MLP neurons of a small language model. Each row is named by its layer, matrix (gate and up: input weights) and neuron, and shows model dimensions 0-127. Each number is 128 + 32 x the weight over its row's rms, rounded and kept within 0 to 255. Numbers have three digits each. A neuron's up and down rows have the sign that makes its largest values positive.
A block is one neuron, or neurons of one layer that tend to fire together. After each block is what it responds to, as a language model described it from the Wikipedia text at the highest values.

L3.gate43:120103090104061148104127148125119060144112138106151119081157088088106146155097141127098122093139079132083086114114103153091157122067095117108138170133109144145114180099152120091123086161107088120133048077149136119170133178169160164173134119141121111120127152110054158193124106170149079129164139215089103127101093131147174157125083127095125151144150087084116128114116150102085180197155
L3.up43:121176125163160088111138165109159082132133115149079166077137138115068077087115124174072102068115110137128110059118134127105051132149147136111101147112182151153102136139152139171152140129092092093148124105120103111109122138153113135106141180181131103144119113151175139129094121137101149135102097129138098120108138125095085068134114114084058116128138109034109182133151135184156173088052
Hyphens inside compounds

L11.gate91:121109117097148126182132099172151169097166137127113108095144153139144092172196068114102100174126158089147154103128114104110078128134113149087078108109070155146140122138075133128156115133131081152158062177130205160108165090129179118129114195116146205165073123133154084080090144122112156235180154152105163156166101101113125115147130142082108042116134070104105127179120083133149107132179
L11.up91:142124124159155134159171120133167195153111111111128145086163188148148131125221125159131087131156116074112143121127090105090130084180158160081164084126141087125166154213108043118145132157070150102120168115114160154099103174136162181130133134087164136155113135090145056126115109135150113108124163148102171106121053112155155121220117128099152104166149116107072102115108152154099082110122
L11.gate95:120149062081091052103128168182164150143082171085117131130095126088130122089131139096131183124144112168048188144074127106150103132139111127173144076136085141054106135137076109172179141106167149084176147173149129104139103082102096106168090155149091096090121164088122088100156118098114170207145081168123090144174081097175102127088038105090116093121103112117136051118160125109105121130113
L11.up95:151117089115171107116115117104177114131157107074124110134120062190120119109100102190196108156138102185092122154176116075159138114116104085114097143126095109133162079130098150069088114150165079087083094134066139106119077108097056166189157215105079079120127142071077091148154084109127175145149062119139093143184092040093090103121140106059138147182118100161129134124094162155110130129148
L11.gate118:072190147137116101201147108095110056150089110097099119113126169156134112111098110086146141070131148199185164154098122110178088157152113170131136152185096096109124131109086113073163089105144124145191090109161154137095092128132121096099174127110186193147084146120153104080129195110149188092135116145163142127108122152150197142102147132164085107113114174073107132136163151144153135114180
L11.up118:100155118125212178090142077136121101092131157095117078126135108181140115105186085126108196121097110124104076148128113112093145132110041123179170167182063090112131118101193127103165091145149157173147163126138127217129122096098193123163130189107156163189118109108161147148153089112165130096170119133157099100106116112131138155132160148101166107125151075199101102131135143125074095095099
L11.gate168:157166137100152120129150196109119160133140147180112156116127123174114117129086180153126121075124097135111058111146110154119136133116104141122183152087127115148121079158113090153164111117103069120117088166073149071158132105118130151213130147078155070127159143144096117113130164076132074160113084146173173129094138179141167101178133120170102101155139137133121138161190105097119120187104
L11.up168:155118169161138117076118128127151112177161048117101118119126108110079122185137136138154143151126124126123071100159073066146098152109109075176107132141171059134149072137108140107149118153180114106050125087093153108149139144162096072126051120076086077105103114094105151104095088118106105156118123181081140212125124152193090128045055171122150125152159129148111110133077120115174110107121
L11.gate208:144075127129133152138047140145189166131119092147196199114157113202102087114156152104155076125104083141169128126166101120161118099135071121177143143095094176107169143079090108174116153128086126105113088179104148143123172155120177160159158141135104186110115102113114083146168106092118144135108121122067126111118089072058108190106162108103175135132143111105144187112147150129175108131139
L11.up208:123178131151161131114072110062144191096035128123124133117061118231099128071178130114149108108106123150134132107109072126103169091114136133135180088115118125091144120136105138171118116133117142182141140089110154121117159127094177160060132104168097119119199075143150118070165128068142120135119128116162132185118130167164142145094120077086148131168132095193123144121055079130060150095146
L11.gate293:099177203191125156110127122083156154142086140150133093097124138169139162123224105140146141181115065179124096166143114136109049110101089088111233136115118157092100135135129108161149102184122133098180127098133156170075154081064146123118179115099135169111107118122118121070176139100165127156146045202147085156115127130148164118183043163140138135141162163117144135105132149166168128121105
L11.up293:143131141104118082155107127104149119175120049151156129093120151145139164125141167123121142166109101155095124142131104103118140141148143115133169132082144099120104109151072154136151140181100156134169140101181188150077122145096103103084125174172138151132173108146111119148089111100123186116144130099132156155125144125086121216126169154149180056160150125079098119188055078114129136183133
L11.gate364:160152193192062128098139104165074137177066122164124107115138154099166108166192111146155084095084145170102145157149149114132127123096158120141158122156081072093133142186143147088116111157112123130187164094144200131177124102156121170134158072086085060126135164092224090121119130123118145160160108108125161130108070164146107118087110136139127127097121082143151108103129146154152103140079
L11.up364:110098136078122143127163131114116122076092109074091107097107121155167135160085086149155136166149158133108154131120081122137144135150125098115128113044130140155098117128021070134119137178150108089138104162124086124132097097099125128147163191103156164084096127100108164126159117045114112160109109121130145186133102116143131173120157082166178161154102129115062120091103101129115139157091
L11.gate398:110166120144080170125114159093145097130092147140161077162082148082168165062116101160187135140108158104067126116110144101096071169073053081155133105099141149146062111110104151120139141092088108142101152058142154122161060153081156157143100140088102078085177189097138080134135177097135153123130150105185120092133088114113100086152122179138106102098122079174115094158091101161164077108128
L11.up398:173141148154124137100106062162131107131168184184175101111151171075147117143117131141133172142130147180127127158138169162132162093035150118126083137121138110064178099110146151156113098062158160137135147147174144137160136112112123142157142094160122120121138093111142168188068093179176134146064078156136129201106146184113110110149146042072155177076109183146132055116140115123063142105119
Word-initial "p" piece

L3.gate459:155140140089093078171173115141134167113115094139153144123080107082097186188127162122142140116122148156097110161107175124101131141115119193146092121136121086195074166156110108134151123133189121067145110105152120154161117101158143115174132146171099182092120109139103144117099114146134125115158138096127163110102169108124136158124062141093100067109171138193142143148087062046112070143148
L3.up459:122118145097102091145121125172123131151137103089107129173127160088073158069126127134136107143144095095153135190086137113092113110044119108129163141120132108160102177117102055149111146107173124091125172128156126108196086092119121135121159130169116183154098149110079083161145152137121131137127169159096103038092186103137154121156053145109111076069205152172096098162105152123137101133137
Clause-linking connectives

L11.gate67:138132157075083132115138096117142148157171105129140086138172159198119112121163127131120125120115145130078150171091178098173137110062232105171119136087108070107103118184115147090124104150163090125173115127082101106094149131065135113162095073123117112155103121115117129138132163116129125102081167118135141129208104116097077197101136104120188123105145169100103131116146109076099093062075
L11.up67:111160141162107102059105145083117115138140092123126143105134123136087129123101097131135127161114107134108075111173145148110089165093179123117103156115083139149154097138137054088121119127132114125101124110012102140131080131131106171200092115121144141134112074112115115130098102093141159143119113093140133158112142144188175140172159105091105167161128140138168125108152165149156093061066
L11.gate77:144120136174147025114128123168146162110142142097097140133180078087083133044134184139160122096151107139117108117090110152117146116118083044112100161161172122073086139183102191119143146121143104155118087119160161115125127146160179127106120157162068115214155153198140139135095117144166140096104110157118164141106174129107077186164131106094157135082150189144169139153159080166110130158158
L11.up77:145134085117132052147124128116166150138130115086172127137167107184108132064135127186090074144125150135154138135147078115089186136099119067113104163038157119107111129118098168108167109156122113152134122116145098062119157110138066126134108153117150128126146144145154092129092126115135052114107129148108106062155073181151090136111158125093132106163098060129159125097157100144087127152168
L11.gate144:130129117141176129135184134157165081134126091104185122123080151132153110167073145092110124137122099148125170134097115114192099115184127122073169160116084105162082084106107205138131162146111153107108077138098231175167066154122056095114125152114145104167133099209185121100134176136193067116159154100138132158114151171112145113148091079110108142072120089124148090094205114144131138146114
L11.up144:137139138184135142112129100122189117127108156105132112126078189138169102139124105100163115156086137162116164100131118189190090133158097128096106169110153099098138086073152153129076130118098096165123066141106177140192162100192091127132108155168106147121136144154179155169147172152161102080174169089114127094157142199086184113149127075073178105091170127164134102141149084165123141116119
L11.gate255:148138140115073101104072142106140163115131106160181179141156068101113126109084172124141087159125159169139111126122162184131118091191087052080102090157139139107124099167192134172164097157115098091174091122135103066104097112149110176169144115142122090155147139172120134135184167162149095107166083141160127137177167110122116135174099177158108105087145102121102074134112123060132188095096
L11.up255:106127091124156070183121161110107151113122058111152117143132126089107171167130123108073101089133109138070103094136151075112112119071074109152101138079125135067161084116082095142131096134146115091072100194109141162092169165135170126096076156155157130115138143086173063091121147118189111142114107092120140097131131113149120191097138140058177117097119123124138110057152096127100144080110
L11.gate368:111170099082162121102095126114194155136153153099173114071076107083133187136161122046094146116148122139115099166047093149122115145128107155142144165136149066162174097156142168128148098078160150128125146162139128100120066144119140135158126120189060106167144146105190100107128145135106126157205140097092065137052183090144058140137105198164169129173131132089156073157098094153097116125138
L11.up368:061157121091079152080151109100156157144149161146155106113083105091082137161175115077081088138096107148157120143088063120121175075144148134096122130186134094175109177111107128125097138105134120172097111167122132147127084149113125107112156113176158153195091133152084073145151125111155091177127169093107082110063136086092086117104105128115152104105172129098170066186194138116154114126208
L11.gate453:162142096118131112167151119061078169151181160097152120121131078152196133102148085123110115152119103139115132059068144080065095141186157101155155120166114108102129106087155139175105094062168111167137087067155146144111142155089162113107111145116101100153158143130113102157111141105161164141103122096096105111104185141136142153098162136156188154090146154149116064110143071088172138166137
L11.up453:156168101077139126144150111067122151154085122132184156106122103157150135131101116091103132153041174162139108148082222085119095101197111111125169171137089164135109149143130140158137137122142127113137117104032108142074115124097149182099168074124100113175138174071048099137169132163172112112124138090109098142124197088112136169130177144149131200178121144182089137109092085167186188133105
L11.gate460:153147094115127124119116128118129128138124131101112098141105093167108136164114097094140152136151096092091121149153148145134157128079115124189168120108206098085133138199188136145085131132142106172138118157155123097139096165147193072086168183132140125151139116188182081144139081093095087115108110071136105103112151133177089129104166098109144132090133147136075114090094084138097125118120
L11.up460:121128146123151151187137168096096111153166131126144136169151127203102122115132058143093110119094154079104179166042101100141124126189129119132124138160088209116084103099127172118157134147090053105105099138135135132107121102143130093217123098117123152099122180112063103168079190155106133160089138096177123123173133160173086162131114156137126135124106135107143142070111144140110132157171
L11.gate509:105136147150084167105094143154070110130163061166147088198133130135123115134094067032103137141122161145091136087120116150143143051139097062135133163140073104079197141122107160132118115181128196142099062151103126071171126114116130131098106143135109087127127144134109155122082134086177106168172127132202082188188130159105157099077123126100076134156165181151137119167103139128157218083096
L11.up509:163091142123117078105151140093149204138134124090121055136147090102101109111168120095110158144150170121146156182078150132134171161139176065128120112125097088101096144121106194165109180083168122106169112084095114122135121128150100177116142169108122078157117104120094125154120159204165178175184143168173104120183084083127140169124190110143215147135125141107107172108116139105164142091106
Verbs starting an action

L4.gate179:187113119111125137147156101160075071110115172123084130119103097114081134130124142126125093119047155176133183147088150133187145103192115167136090151127140176105106128083130180165112114147171131073124109163118162119108123110140105099080146129124088137184156140185128106173107145133129115131163124135118087161155121060155088161079159178168210151108177106096112111145090108077114126111114
L4.up179:160054162145174106138091096135064092157168133143124071160121140138093144050145158100143119175091060181140124173086123133141149118103078123134150133100112083130061147182134157136125152096142099118084126151115176101113188079136079048081126088152105186178166175145090132169118136097138124106171158207098115069127119123160172143093166155122129128102120069110097093124095135095084132091081
L4.gate234:142074128166147112080166091133126114157177138124149162118139118161126087170149176095097111099100051143118109131118107131100130123093127129114181064133107129117093119123105143116075099117086109123125123073143162147103162185146115053125216120060085189139117176126110120174090099061120146154143106159124149155111124159121140163151157133109113120141163142075154190114124097084058204109179
L4.up234:148099127137140084119142158149190146113111164143128097096119077133141073064149158110068147131121165172129136170103094147143149079157124133140145128128077121145143141093097179177164103106162134109117149130092153113132151144062094101149152137121127189132087090152090133164140119146094154098172091113150100145094098101129098101139166077164104115111124126147079153112082139190081143098144
L4.gate260:076074176086110101095114077114090091149173201093096150143125081158089037139145124167101178164108156134145117074112139160158079151126113132127132147141104136157169118138169127152147102082108137146090133114156129155156114096116151146094156152109163096129098124124134180140159081136148084095072135155097121151146062140079177126130107157139175071139142140097185179099118161148135076189130
L4.up260:096120162139139112151127146114074103160187136065135140139137105138165107173098116104085157113133109131141124096107088107163166122081160172134048151116113114137109112121170079141152158132159121167101148125133119132088109117127173148114154166096169135157101202178147138146064109081176163142141063115155119066055094114176104131125077152125162115113118094167176130147142115097217149170230
L4.gate273:124128103122100165077127088109183132165091173122101175132108113166047115167139183093119213173132087148075118098120117136121157111164106093122092066140077144088096153127093090173177157164069142170125080147087128064132106104127125124132113160144050111159173183117083158192148155113086186142131109126104073152132116159133166151171180134075123174148164112187120148148166121109095166096158
L4.up273:118159174171140066135143124133113131161148158138093154161131089148112114090059111121110102125120145108113157131155111099113182174136105134132133119173171137171067157155142161141156140112160101109105117091048098121050156139124083127157140142108118089072124162111130183177105089078173095121160172126149132108067144146201130172064110144126122137143084136136122143183134142180147089145144
L4.gate348:168187147038093153108102083137168147166100163129128161175160094145150133145122074176139167161109143048094083129091171090157103164080112088139085161120135073050133134123153173104039144194122068081166143134162123150124117224155126128191095141156176130119127157139105103198132069161142088122101178097124139092127151064149066119066142141096112098165153125091167105121114144127132142133115
L4.up348:120152116104164163143127157150069095152118118170185133139129087155092109115158049142115160198133050084073148137113127119130143172102144085169100150148178111127150148097105141110052096135147095195123107184208115122087133125098119149143134177145212146177125179136138115165120090122086125149138164093155138123174104040115115110133154102103153153155119139114133168115143120108168159196140
L4.gate401:165119115149126117139147216148111044141148145085141079118141137115164107131138101141118150161083177129146148109184129111154122169114168111218152099143094071081068119196088172152115145168144101116099165114136119087076028121085131139090156104149106169134167124110103135172136131189175107097079097181092149115162132136165094137057142108144136151099149139098105115111157091098119161128161
L4.up401:124151174187111111104092156137126109086101123105160113106142157122098117111176137124110178139103099108106137058146082144206136190151101115137135132133145084137072095148117133160150144137185115121116102128139094158099090201132177102055086159145088125133130112044108168146120085178168029139099091181092128131102113105101140129117095172102162137124116158172134104126112105134124092163079
L4.gate466:095095144174131108120100156104101158144122103085072110088156094159101050174117126121161128152104132211109146107111148114171109181091147195086153199140143135115157204113110121082144114094128098130096119087112186136136106110089080135061190124116095180163105175136112097179139082111102167133086146087141060135148089162089071133078165153188143123108094129070157100113136131110059171140139
L4.up466:085132167143093151119145161136159127171156139075126147122153085150088076173131116109118104177139115129142087174173047136131141137132119134099150145200165141151161081116119185126079078135151131148074101151162087117115077057050126151155160134129131099092158183122140062117125112110108096154116160116114131073073063122171142104110143148187151153179122093120125133125090115139113132094110
L4.gate491:142186154102082124141064158142093080121142133163103115165154146122162154158139102141164140096125173136133131115169083129167084097140100162108126095126075157114080147129129138143162137124077111140147157145125135090095115158085141108103116106071167135181139142093123153151114127133089087183148154183177171111138125129192135148116106091137125119171121139119173135116070121127146201112141
L4.up491:141108195056100110110120151143119130134172144138157122108125089137063138104077186102138092126054063100133142116130095156126094137156172085138066110090108066192164115066124149107137145091142088157176126054126195124071101127107164123153164170177116131108166093112131130124128089113160105171182128126164151173106195143083110160113145132116189169110093138190102119093147109116102104114177
Word-completing subword pieces

L4.gate162:126175115134148178153154174104059053186119113126168140105146115131122117124173139161124098168140075140079090149107093166110133142138068157153142119120135050174173118084144143097068137156166189141081088144096143126167136126130100096132125088131136168143115098127107124160166135068156105176110117143148125113155126163158077127131142165141139152107165105132125075167151185086154165149106
L4.up162:131095087143131143146098169100112134129102116055187174096175128170112086189169105126137121142076108112185103158117079156136162121095084089141154117174127078123132069129127184129080110165134130151125163163150090122156100106129103189170159060090120115067120114106094133132108148090156090205214096165184127145088150135133125095114087118136108118090116179154117081120126101065157142128167
L4.gate212:146183121109168076096106156072180138123102064173135133125173074150142113106098117107152114085137161103155139141152167096086079165162124080148178103126137107147136162176182114115093144108124143076166107136120165157173140092066173144114142134110168106145142164106111159164203103120126128167098090147136125146136161144066118105131123134089154139180108154114183195115199142039086173162169
L4.up212:201144044065144183123080138144112175161170107168098137164131195086106107153130098154138100126118083100105072107162114218124175112160136089132104173120147104125167142100143092152156149174141162150147161115172081094054176125129092107143164133156145136129117098068163099117154158130118213153154081133116140125129133069158095134146160128151116150126097109136155129110133120124112106198172
L4.gate256:165149075105141094150144118112176128146111097147149103175132102142092155165117139153132062137074165053115163153126191131130130086191089112140102089157157152158124167093147162162133182116125148133119219172141144164083061133139121151075147128143093146144165094132148154127080081076176154137104198187167137128140121112142181155131148124121180120158091129142195082124110168082155137104118
L4.up256:148148166160072140106130102102155110124128132155119112113124150129142169100134141166148121090113110101150148108121163136109125108131156166181178142153150138123078136119076088101141162085120094060081116143093179154151170066140086148112103110139175131158128077203126086146100094164141123082109118148135121107159171095115115153184147168087159130113124136085198086131187142085089164145156
L4.gate280:111171097133123107123126081101166129180115141123162135114127145100097159086127137099104154110082104131126118125102141115151164130100128107127121076108098118139140077042134144155120144070102091096109153160096157151150136150173130106114131150092141080170185165105158139105120092126227119176132123061068174155070131093142074183150127154096175091106069158200100087172213100120112136130074
L4.up280:167119123119128090155111109143120156150153132102128133129164108135183132133075068127151127159117155129192149099144115124152072084100150104159105169141093167111179120064176127133126169085090191121189126168028191160096104155108094117128114159134085156161097134089104125142115193107082152138153178162172126144151157090074133138083192165126093164099168106144110177152206146151107166111181
L4.gate368:162097112129078122179127111182105128144169073157080155142101121113140119139088066142176125138152142203115085090154177153155171134117107080115081112102185138071094102092137132143133118103135087127184137148157221080120169107131198141133098113167141168115063152088079150121125111131116137122109128117174149159099108118137174130182140084149133114179158150103154141072173141116128129157091
L4.up368:149115122142089129173076180154108128176154132117187110114127143080119115120123115081148137155138120045112121080081162074130094150166083122100104116131148163114122119131151116144111127142079102123145070138146170157060180112237205102129102131156091187141124166112147124156051079154164127078109109138172143099091134102113158070156188111099126147178165112146076094120166149106141152137103
L4.gate486:101108106085120136118076179160093111109163151144127147073157107131136171148192127144096095118146156147142187108099159131192114065177154125103112127141140080112089117151145142123224127118134129130147082089065144137138127115173143190169126089140169074114148138127125096159097069141116145128139140115166113136096088145112140110119142140123109132100154151160140110113098106103147116171097
L4.up486:127175113099099107133158120106171101135156143104111112103122176154144120055142141166087116099140101139053148124115126143143120115129074116116107125143108093108109136125045075079159111095163119134102133194144123120117135113119130148091139154143116151147131180129147191090104144168121178143117104176090115137186137162131049081144087156087164155105146110120141177163118105109123180132100
L4.gate493:163134120117167167147175166160161119191149127171163134139157175095117144142110116168183168111165082127109125138114182176133138137108089132147102085152228094164135134125105117068114138155134072116113141169154195127152097066118093121175094159141134126090148103108180157090141095115152119105178186148145138118143136129105170131140125153166141100190110141138124081155125102104115070166186
L4.up493:114126122125129088134111109093118153172192082132187166118142103113147059157132148125159129188094111153065164117130140132117090156169128068122137145116128068127102136135134133077087084109122128146134158109149140150107140167165136136119110161076184115106099137072100131115092125115182177147127154140180110103115062154164138116205137093068160113131108092099114097069126119087125091144176
L4.gate501:129136129087161116117168133181096123156146172164189143125147113133097095114138210086127186198165109147142149140162195120121100108173061090077139131134109146054142153180098109110138146136188107081134145130149165166129072114172101128153119124091117175136142144162136191093105091102077155149133101127135106093097099068154147128080143150175144136136166128147135053144111114140114095156134
L4.up501:163141129139126074190184085170100097153162177162137146109111180147122099151075225120105139145152131084196157127152172187127123120159072120113165125116133140154145170099102155080151121192127110094149132156111139127135144177133155123142082145161116126169108099125118121097158071135192118132150144080148138083085158079134124108068125137136156115109144175097192141131072123144143057118120
Mid-word consonant fragments

L11.gate75:139122172144073085126131083084089131148097137108109198154112172178108102180134161150152171113104139130144208119142108141086154147112094156081104094127127104138094147124142137122157116074161110127086098129123068152173177149131057112185078131136121168160190167125150184140122126125126047093110217160099092199088145148175114145143177089138164139141097145182118156132127066086078175063141
L11.up75:162094149119085139114161067151141142133140115169110112087170101155121143153142120165117143100107166144159110121108143141075175119153118168102155079122167095166148126164122090079098084140129105069149139126149164146128093164119134109120131084135083173105164161099053169121096162091099033156210183151143125142163099066162087106094082142158115107117077146134164126103112058087042124111155
L11.gate229:142129109174104098144135170163085135136139123127144132127179094134139187052122100103130136144157140099176075130204103150162111113142123090105161148168127097172147058169167127085090150108137116108146082118101190091109069105114130130114154108129132101125103124173166066130173128127133118185127180177077165132107077102085078075091117115099126093178133103124119180137070105117096117097165
L11.up229:122127093123120095185139198105149125103123152126156139107147149148152110088127125099149124177129086046113081112137108114161128088141113129085129120070167133167153122141132103152105118159122080120144124127122175045182089163206173115176163142121154094158161165153181166177155150111123129196154090087075107143093207091094110099075152070150126094162148123127145184149109124158167140102129
L11.gate232:177128116099100123142073144167128156176136099152132118141140065126072165124120140119106134161103129110170119085148192132069138126129089111176129125203153079164138087145078115120054117140132096105100086168083143041112130153118147149151127112131096153134115143119105093118126140149075077141090103173126130098127176110105153177102196152176125122152118108129155165096154166067144116109140
L11.up232:164163126112110127149168104125095157164152133135136148155150145143060177134179147142082136167147135131102128102159109054104135095132068094181185180128162198147131134129072075196146136128142125171130130148074111108107117101180113180105140132089063155167099143091156133142100116167063099124143125085105091144128135110159162161152171129093107147160096127127146111182132089085124094124100
L11.gate288:176112126098162154106132100111114125158115122125166149166131082129100126155112170145073236071049097143172121120149077187109125095150120148103157145144127114140174088126105139147171050174112127126071135104134128128163187140131186149104103115169153162155152126082123126090168140129125136140115147163141169155103130153140108161075091167133112116141135145132143129092106121045133136137118
L11.up288:110075111074086147158076129127093184173125096156125102162179142120133121188098113141094143122112137176072179107069170159144119101169179102136180140118086115133156089164114137096138101124106212085141140141157074254190114122157146108146136110198141126127141199107105134109165204158133144154148108122110089088097113179142173182132129095118169129107209098130179142076135079173155165157075
L11.gate298:078138198121129117170102140095163183160116153128138114145113171073135118146092100101125072144163181139103168144134124088102134154101109145134128100143157139116132081151153155155098068090125125160084130145140131118146114143116037135159119174146109102161144154048055135156154107143147159158114104125102111108114122095184129130159143115113133095156189114067192162119189122151143148132200
L11.up298:111177166082103095139158090094069155115125134145063136150134092137121142171154106198157135108143116132107111115186093040121160121162085089099109137132098092151144092105172129155138088162119158119072092104098103220096137066125152123141155131159163081197197138103189157138194078135129142133174067150102096173134109096124120100133101093138092149163134152178099130119138133077093132172148
L11.gate354:095132105086140110157125146177094162158114109101159165073103184125135149135143115163079109172068118150157123103120197114178161100141120198091136071136095120071130160096136140099119082143129115156157143123070127080229120188134216087123204140139110157185144120111092110157172135094099135083112153120168171102129113182142131139143158121069104108169068169160147111070153076136121105107135
L11.up354:162106163118132074150151132164107137083143060179140143132102087083097144140103152172087079148172167104003165136109114079137116134081117094094124049139093096128147234157125155096087130117103121155108130136151176099095114085193156095158105115063139142113120126136115109179177120143131099128058111171163146106104127147138136175136086103126075120106179146124130147179129141144106136127181
L11.gate409:099173092118103190152133112195133125135169106097135156134147132137142126133090062133122135124150156116137101178054163103104143157171089199135153139153156110132164098061144128122081128172104178183094128128186148138129099112123109086180102108199121122144094107107116057181098108108153074169100087086078181115165125165113096142193176140092139093208131092111112111066122152116148127121171
L11.up409:184134142107118156215143091117132109157092068056111128166123134124125077130169119122097120099135130162137102118149157184099129125095111122120188175130133143138134139159157127112092074071154098130099119159193164169122146110157123065158198138114149125115173171147097179077150171187142166139151081192138117129041093181185172125085104126159139120080102142154131163140118104174158113040098
L11.gate490:109124173198096139108080163124130166127140145100145099101178153153113084084108137154082040163101132097150131118117155106123077108129090115089038124136150099141063166137139153121070136124152155108100107114099108127146125155075103156157116097156138200143166073145192130059135110096148125112083165150125130125054194107145156172155101115103115099181125084122140135135188177101161093086112
L11.up490:195123151137131102151132103117151183083122180153149155130183134097116143154182086120127116146101118132108127167099085200098131102147111121127071185146119098128076113157135118146115149088141118135081135127139121132142122114169096089129201172175137139170222103085111092116105124134066144089109109138108165144040133164119097170213150086099122159165118137142214092092165105154102136113122
Pair-linking conjunctions